Weights of a small GPT-style language model, trained from scratch on English Wikipedia.
Size: 16 layers, width 160, 5 heads of 32, MLP 640 tanh GELU, vocabulary 2234, 5.48M parameters.
Architecture: LayerNorm before each block, biases, tied embeddings, capped logits.
Training: a variant of Muon for these matrices, 320M tokens, 9778 steps.
MLP neurons of a small language model. Each row is named by its layer, matrix (down: output weights) and neuron, and shows model dimensions 0-159. Each number is 128 + 24 x the weight over its row's rms, rounded and kept within 0 to 255. Numbers have three digits each.
A block is one neuron, or neurons of one layer that tend to fire together. After each block is what it responds to, as a language model described it from the Wikipedia text at the highest values.

L8.down38:125106160126135151115108133134117188134102118111127145115141156144113131080143128127142150066148156217155147114116139081130095103109141126124133117151086158172139110129120109088118164102168126119154148105172132123100144117112115170124145088134114108123164131169122108130121127139096159154103162124132113144143157150152125133146136143103094128146125134121106107111088113083128152126157121119103113145110108149129088098189120108128121115123097098111141147166141118122154106146084080
L8.down58:151112150107147144067151105134106153145095132145162073133093124088190122103120162137149101109148162115160152145137112137131164149114176122131171139138126115085110151127141120138113178096122066133134128135111075124156119092099130154102169120083140123132129121126112132114106123077193151156144162099124119131142098101127111128113129095148088143119111126148144111143116175136109133106109120101101160137114121136112092148116097129145144133116150107154141125139149123153122170110132154
L8.down76:124148095153096134112091113134103128148116170124129184092095139157162144156167107134138149169163113142114160154123104165129159134121135133127172139138154145097119119092150127156153158137041158070137144134098122099151090121129113107106131148126141153120114095131142129127095120146144144100150133159116095107172121128146123147150107084130143105153108110096135107118121121128147115103131084118147118143103138117122070134165161114095141108141107134146175126142073116109120161139120136
L8.down135:143096155126132133132149110147116153150108116158070110168102144140139126153131105096143108138120121151090123130121162156137088150172148098112145163133109136126108123168152140110120118130116124141125133078146087080115111120133111128119149119116170135148189126131106095139153166107110176114136122072132133137104096165176140114134172141155145125091100146106102109157139067084132108186136137134114135135137119139135125118149098121163159086115130109125139120153167110179150122108101117
L8.down138:139102124093135136122149115143150117120145099118102133148133108093138132113133152108154130083126130107133125131094152155154160171140173100063144125134174149150115129146121117132191112096182152105172124147122178102122141133113128139105175116150139140105132136120090132145118133081149116136128125141163137124077150152106127096100096117119134124088143155091090106106104103101143090077135119148118180094144141116168089117139121149152092120106120147142142128123092116152182135135124122
L8.down143:099163104138143086120133135097151111128113130139139150132136129095133122128179123143135114124135139084133109146182178107127158179152198133096155126137112070123116095145135128178146138104054129159158103109099094132120141120126133130131106116160146114128142198133145121137140124160126139165139094094148133113134128140130117116095084103109124089129118181146109142124117145142121107138168114127122113149114096072120143125145167117163127129107114145124083128088109131122122148107100125
L8.down227:131098142105155123103159083097163131121171098140092145150130111123160108141124110109100160107127136142051111100117122129117125148124157120110145131113106138143139164099153130147143139158139130115157181080153134075170121154094104166088176131123145134137079071110140116144141163111134078106140138105186079144137151171104129130116122149116137124154135124119127103151143117102137110124115117136187145132129143152088107102135134120121152147132094168128121113114120116128119155131102132
L8.down280:088124162156142108151128124129136142129118151158093151133136095121089163128119126129157168124160107184177100116107131131141104076148137165153185138158134121084112177114119140092125104112079117132161149148122160127117069114126106126130131151120133162133121131185076131131136128126110168184092123121149132137118107135162171137134142117114136116136137094103138123151126121089148145138126131134159097103130130097132098093093111111087175112147130142117096141140134098108098129098120104
L8.down386:129111131118110146094095112139156104106071129114119123173177128130109094179180121069140098107123144152123162134177087143107123078117141135137133125140126117141108185140146165122134101143106120135113135147148118072053175171116148120092124147129136128157135135069157138126154127112119093122147143115130159130136124122107131131096158156138119136073113146118149102135114120130103102138133139155109149110113146114155136150146120111173157130155138132152124120126141130168114152087121151
L8.down434:098096167149139148156116097146127118130094154140099091135127099113119100175133102123103133104121124164110106125155132132117152146129151123107162082124120170128141161127141145141147130130091137166105136146166119130168156092141141131068155186159136129122131112107093135114159110132150130104096084119131168148139149134159124111108122136133163137093145108137102114144083103127124094153080087135146135103103119140108165075118155138133107159155107107190154147153130128115103094151091127
L8.down459:115095151125082155109141097112091132145146156141126106106131114137127129145173095102122119093182145140100182096099129120143110141129170143152088197119144093157119154155121119158100085132108139115119149147159106149129103120117112102096173138151114096128124120148154120126159162123115134192127095093160144129078142125153127132114132089141126107087163158108139143154154099099122094140147137122118137160110123141129125122161100119082140097142116159130094134133140099126151154096156128
L8.down557:173129125084137181125113115117140142136109135122162130152069099170106119143172130106139145118101137175103110123117131097129110114115189107101149139129145107145128084149123110113129155103104135135136165169168109152103144110160146115141129103130135113151155094101125149150129139130091078166111084110155159140114141129157190106105143121157126138171133112102157095118097107139122116144108140125175116123151130142146119096111131134101088159119149127129118134131127099105091121085181095
L8.down559:098118105092169187123145142125141133101171148172151120127163162136131132146082100117105144093147121189128076131119138172148134171136139095152080132124156114117093084143125121111112136111140127106142144095155097132141115165125160135112139148153114111152087130131119129133149153113077153077146134126119099116119139154135152123097150132164153150123127164131081095109101126120111133128117166131137119124095200163120111098097116117126104129092125155131103093146111105113139113130142110
L8.down561:117109180090118189112172108124145097070128146140155156144111146108124146118130111152154164129116136122116124117136152142116109092109108123096092161109151159100167138127147180105144107117133101136127105129135147189092150116128146132141137127145115076119117172070086131111134148094090119136100115117134134121172126098134141089139166139197148093125155154151101109106124142147137123119097147143097138173107112119130105149127164082099122125128124126113127125122122139125162097134136140
L8.down576:119163143152162129131155133172207125090161087171138115105144092085098118138161160118141132094113160169145102117134152152103133162132149118137170127140125111121119091110110085129117135109104163132130134092112100142119123125118134154103137102124137102159149101106128100122137145137148067081149102134166116159133095131146137145154148121168140121134119138113096122130109167160115113094124107116141106142144159104161136138122152064164136160106108132123089158120102112105109114112163114
L8.down608:180106128145192132116067111131115096157128137110115179132143122083167140107119106099110159133130071133137129100090167124127136144101091101139174142113096114172108115124147099096151136146172126149116089159122117092100172150134157116127161139141113153133176114146113148152106136130115123143122157077115140134099131128106061127134151128126091105113108112149130161141146104154140146169135145129112115109126109132126127134162146110138107144122129164129117151074139116132097109137138097
Surname-initial word pieces. Capitalised first piece of a proper name after a given name or prefix, especially the letter after Mc (McCarthy, McDermott), and middle initials such as John T.

L13.down3:115133151120161134170155122120098121111128126105155127161145125100175129142130147151167114089111137179207122143143115085110100127148084108146176115144153102162173144098160139117115127124111087139116119121092112102160136128131145113129154131113109072115127130142141123145077119114115114167146151100124105070155127129088104153166125130170139130111132116173109137121133160152138112114099162117120142115134112113064133147109111121149091085117140112110143101154116124162100141135144131
L13.down320:160149128129170147087090114119141143126162179079149155136109131141158166097155155115161126126135095158144069112126121092149137150112170088141095100128168102146111092145121148130095114155132112135083177138096152121130139109087125109169128114087130121155098146134132155129147096147117140083098112158171148090114119128116132116159089113138144105159098106122154126134119106135159159114132121159129185104125149151105096114092117117137153107128148125098136135125110114123116173123117118
L13.down349:120148148104108180142131118109103123118103138144162094147149092157123146150163162089108145138120126134164133109114098131135141079139108140164141120136121101126135157087108148172113100156146141166091116092110152136154131128107148138110133141119126099148153094150122127077125133142131093141164108149129174117098076127095137162128170154153129125086127103141170088166088116129128091158138144105108150138126120144142130098153114077123132144159116102131087127079158151090146120135151090
L13.down426:103119127152122094110062148105142073134159122145120076144097129151147129150132183056124144106141097138123145082103124086165113122123126105150136127139154112148140109123105160118167116143132178098141130098116126155127124088122096141091175124137126121101109117120150143088118146109116151098123105116131152125106134148131136147120114137140110096091122129175147097093150141130170136128149126166183175137146157127080157153109105129157141135119155119102125167151135140137141159133153132
Word-initial L fragments. Word-start pieces beginning with L, such as L, l, Le, pl, mostly in titles and names, like L|aw, L|over, l|ights.

L8.down23:138114111139140140171143118117115104104145134168111141147109134120119136167148120137150131157110136103142117090173098184128128149115192146117110143090138181115154126140114112153126104139148097075168117122101127099122119141148135144128168117163135156135121169153086149113131067100129106121119122123109176140102127075160076100110167157128102143125179071146120090104158128147115138143132153136124106109137108114123149111100144119084131117107141147124104144089121153108135136150097103
L8.down35:084116178171156138142126165097145132160131175110118127164142126092121133146111126104142098090101150156122148112130128098093104140123110166139155127157141141096155186152127161081142128132115116119153126097132131095136126132119173096125128123171088147123136124154091138150141129121126116107153131130126090092164097164150111113119117149165093132154114137085144150108121074086113170106119140134108082159125161097106134109100121104146114131110139131106120126124150137143188128122181111
L8.down75:161113108143138108100157129125150136177153085100130146142177129128104153096126122129129101184108129075135160127133131163118093135135120140107123161171151132123102125094122119118162134125116147100116088124086123107118146134119157107135098176108092141142091136147103136107176128133131133122137159186115137115143110129133141097106118155131108148169088146125155144122086182146121128145124125164141091131142179110081100103131116165111061112111139124141128128145085173139098125142129126
L8.down91:115139135114126119135138080087111129107121117110123134119116134143134160137116114126163172088146095125127130110142154118179096144128091132146141120144088139132115091146096125114130144106163106166120134176088136102103117078113131060142146160108091132118131127112096110146147113067137118116116137120171136131106127120096195127157106159120100109162103125134119118136137144157129085163146165146135163134119083128124151157129102188141120121150139176126158164110116155097163118145154144
L8.down268:140108077097122143122147076119097112111104119122118105163112168144078185121152135136161138150141101154112190116135111125135140131138123132145089139069130143086171117130101156114174120148152107125137152120127109153113133127131121097118106122152109152111091150130136134170113124149155096139134123146118162156112177111106105115108107087171146147116130176104153115168122129136113136145176110150158108151127163127153081142092099104097128136094111153112117134100105178144138116130129122
L8.down293:129147119125084152148120142137130125130146124124129133152141133128105115102119130146136135105142156109134116107160195098128139169126159139109132149107153075136120085151142137074141127121119114093106148130137112147130098130126153147091128151119096160128140114102109147097140111164123164134193129173153101073144114053121083098121091113122168092166150143125093126142123115143151096115138096135099119142119140104146134150079101102119149141155162172129114143147100165134158133162108114
L8.down334:104188096078071146118112158142126118124168158168121147086155130131131118133061127104144127133106153116150104082137102145117111106172164126164125108140119140132141120103105102127121116134109089156104122139106139157144191044161150140167120130139126112139147113128108125132108110121117094122132132140123158114078126155106194096122134118123149138118121169147131107127145143095122126135112105135166111146135150160110153136136104143156106130175136155126141106089111120118100131137119133
L8.down357:133050173148157109135126121102123173139159119133147130128109132133122174106133145134158103163143183103158149132133102139166119132145150109133095135083083127076181156090145134098102151153101151124119128160119143153105095120141122117141133167137093128136120117124113160115138107079151146172136126126140087161103135131120122133140121120106121079127118105114143164151157105105119113085147125128142125158071119092146145141110111112119146147150154150068142121139115159128142114156103141
L8.down401:149105151133137141116155146126153086104106099118152144120149132171150152160145086115152159173055115137099173150133130148126120130117093085128130101107151110165141133107169133154132097140131137163077057101130151094125107115124099120141107140137097109131088093102116135142127131088122147094162126127119131145150159147159143150132173099134108143118057103130143138138119139173151144157146141121137115143147172147119142146088140129110106107096122109129116116147098133120130169139100136
L8.down409:165123122125180155122136113136107130097104141106122122121166170165101140148117099082164143150122150148081150131155115141133136135094133159162156184151105138128105124137160127122150114106192145148130144105132133074140122140105147125110123133153084154126155129108141144134125087136100132098109150084129116118132090146105103121067140165116109115148138171125159152117107108135120125121119088146143076119111126133151082123134137140160135162152155065097141103126106136131144130079155101
L8.down413:141116097154111142075129107102140078144137118139123111136074168148138131102144123133146155145146117106159135137121152109119114123155138110117133155117163120121130141137157135110129139155237133082118120128115143148132155102175128105112156174111141171111130142096126134132135128115154107129157117113161085160157102100118123156140119122116124125109139161118115158116081121120098132098114129186138133105138079096115139117137133103088092114085120108097109129163106158133138155143156175
L8.down505:104099110122132132149131140139086145141099140083184116155113131077162139101161128120120108102122121062147118138149136097161161183118093158089099132092096179129151150152108117140127107158141118107120123139118133132106122119116103117164141109097111133129097137154140120151135163156136100144175105140082107168178157109188107147137124138143104124133118123100119132133120119124113143096101133130136117165077133151122104121098144120126144114166103118144133154142104088118153165176140104
L8.down521:145172123126160165149087133129118102135102134145107140152140143140155142152122147141086093146096109103101161141126159154135152093143111134142111110142148140145132079131093108123104070173160140114115124152139150107128126104119097108109138135142129146121095150109112138159121150152123162146141133135135146094083111083128124121111139132087086106088158155144157173128101077123161151137120109102104147121096147142157153114121135091164141119182136094106144128111161142121200077139130120
L8.down592:166160157102108149123056139147114097149136163124124126103130127116146092112121123130128098141110141158133135151129089108121136120120146091104125167126096144104113133145136132114126117129121125133111144108136165088155119159095123162111181136152095126147132149112098159130093125183116120154131144127142135123087109138134147093158186051118128145132086136096166134139130137155169113129136103064119144161106162141112106125151137106154104153121126152125102116092153140084121131125145069
L8.down599:138146119122102135136124122143132135099126102174108148170112102139129120079088116103102114116160107119109106160124170170147165138090129108126068097140121166145140141152130153138128111166142164134099100162134124117131175130165110130165150125123116130097146095142133099144136136082117132127106133122114142102137131104133142107130116113157118134108183108083153093164128135117116148123135162071113136155117141117193154091147123141151079149138155079155088082134134134117148138169126121
L8.down625:168155119144133155133091161112129148093161143157175147124112137154134144132128143113159149110094147114158113127159109154143135099127137100170171115150118101077098114154122097117062107105082144158114146092162104129131134118167142120174125113092115108126134120132088136087156149099145114147165128133132116144115108164151171110064101107171141148119156088161113127145124166141132144112141125140117106072120102100140095121122125115148128141144108113144145083108140122146127101110106127
Word-initial fragment "l". Word-start fragments, chiefly "l" split off common words like lost, looked, live, love, less; also mid-word pieces like om in accompanies, ain in remaining.

L2.down510:128161149096153144141125157129130115142111126119098168135142143117136139202128139075123136156152155159157157126136125140141146125121095126184070099092120160122135160148115128138125138144108116142133134118180135129131104131117145067145162103141090125143101117099109129117146126125111106118124139110116116087149148122093175082180127125151116139102114141087112126131106072151123125118066118132134150137135158127141121079090152119163136126135136116158140058111122137133150118081137145
Word-initial L token. A split-off word-initial L or l beginning a word, most often lost, loaned, late, less in sports text, plus names and table L column.

L2.down534:119099110146135091170148122080124137188120092112109110158123143137133155104107114160103146151117107102136130109161178167137103167091123115100115143108110160157147143136134092111171099140139157120148129131077108118132121107132101122143139122137121100151147154108139111144116164165123107115060126166163159096134170164115108206145108108108128113114127141136144119123128077139133107105123116122104143157155125139130086101103142133105123135116130114130106091122180103160156126147139152
Capitalized word-initial fragments. Single capital letters split off as the first piece of a capitalized word, mostly O, C, D, M, as in O|range, C|itadel, D|uncan.

L13.down101:131138089112146172151095149103123092150122124129111149099099133121107151138145108173158175145171113118077125096133086175137134092106122113142132139148140069133126156161075115112109091163171158140110118125065141093128152147165131148114132100093133178161142160160139126119133122092139109117119123157145180092128122108133120133133129091142158114182146108102134121119132113116141132138140127131144119104128128140135169100147132118128082095108143149149119134105118114139103154093121166
L13.down170:124164107111109126115110140143140114083140145163135145108113130158119150148148105133136147141122111155111125127083069124121126145122135144163146122102104124164100109113198090139149078102140127145103117132175159155146145112150117146110134136102136144075142099119157086135067132143136076138135141118154137076156082112162152119118152151140103109113114152153151099143132164125136131131115114163130110102088121114158124112162142164116161128102117137128149128117136049153152119148120158
L13.down549:146121139135091104125119149151146100133150052109128108138137146104099138080103135140121095124141131129095132162111091123141101125111121135122147139142128134140120087106157132123174131105238109151111121087120140127131111101143128142141154123168147100138120122139150159114062132140119123104110143135136143149128119121088145131141141153125096134061137126130124129168179139136124122139122119124169117157151144098099161156125132117153133151095127135093096105158144112155091157127182102
L13.down610:131117157139111119134174165155137084114130123186094150172155098103139151132118127136144111121144162124120154150078092146103096140153124118144116125130106093127120157136126088111149129129096093102122077114152134175099123106105147139141101147144144157115096136148125116091135157164119139109119139058134087097135135127122120135114133153128074114133131110138139094155131152132119160138087109150155142111104150083140170161164158137132151109121116106140116127147183090121157114165165100
Name-initial capital letters. Single capital-letter tokens opening a proper name, mostly a surname after a first name in lists and tables, e.g. David M(acaulay), John H(artson), Phil L(ongo).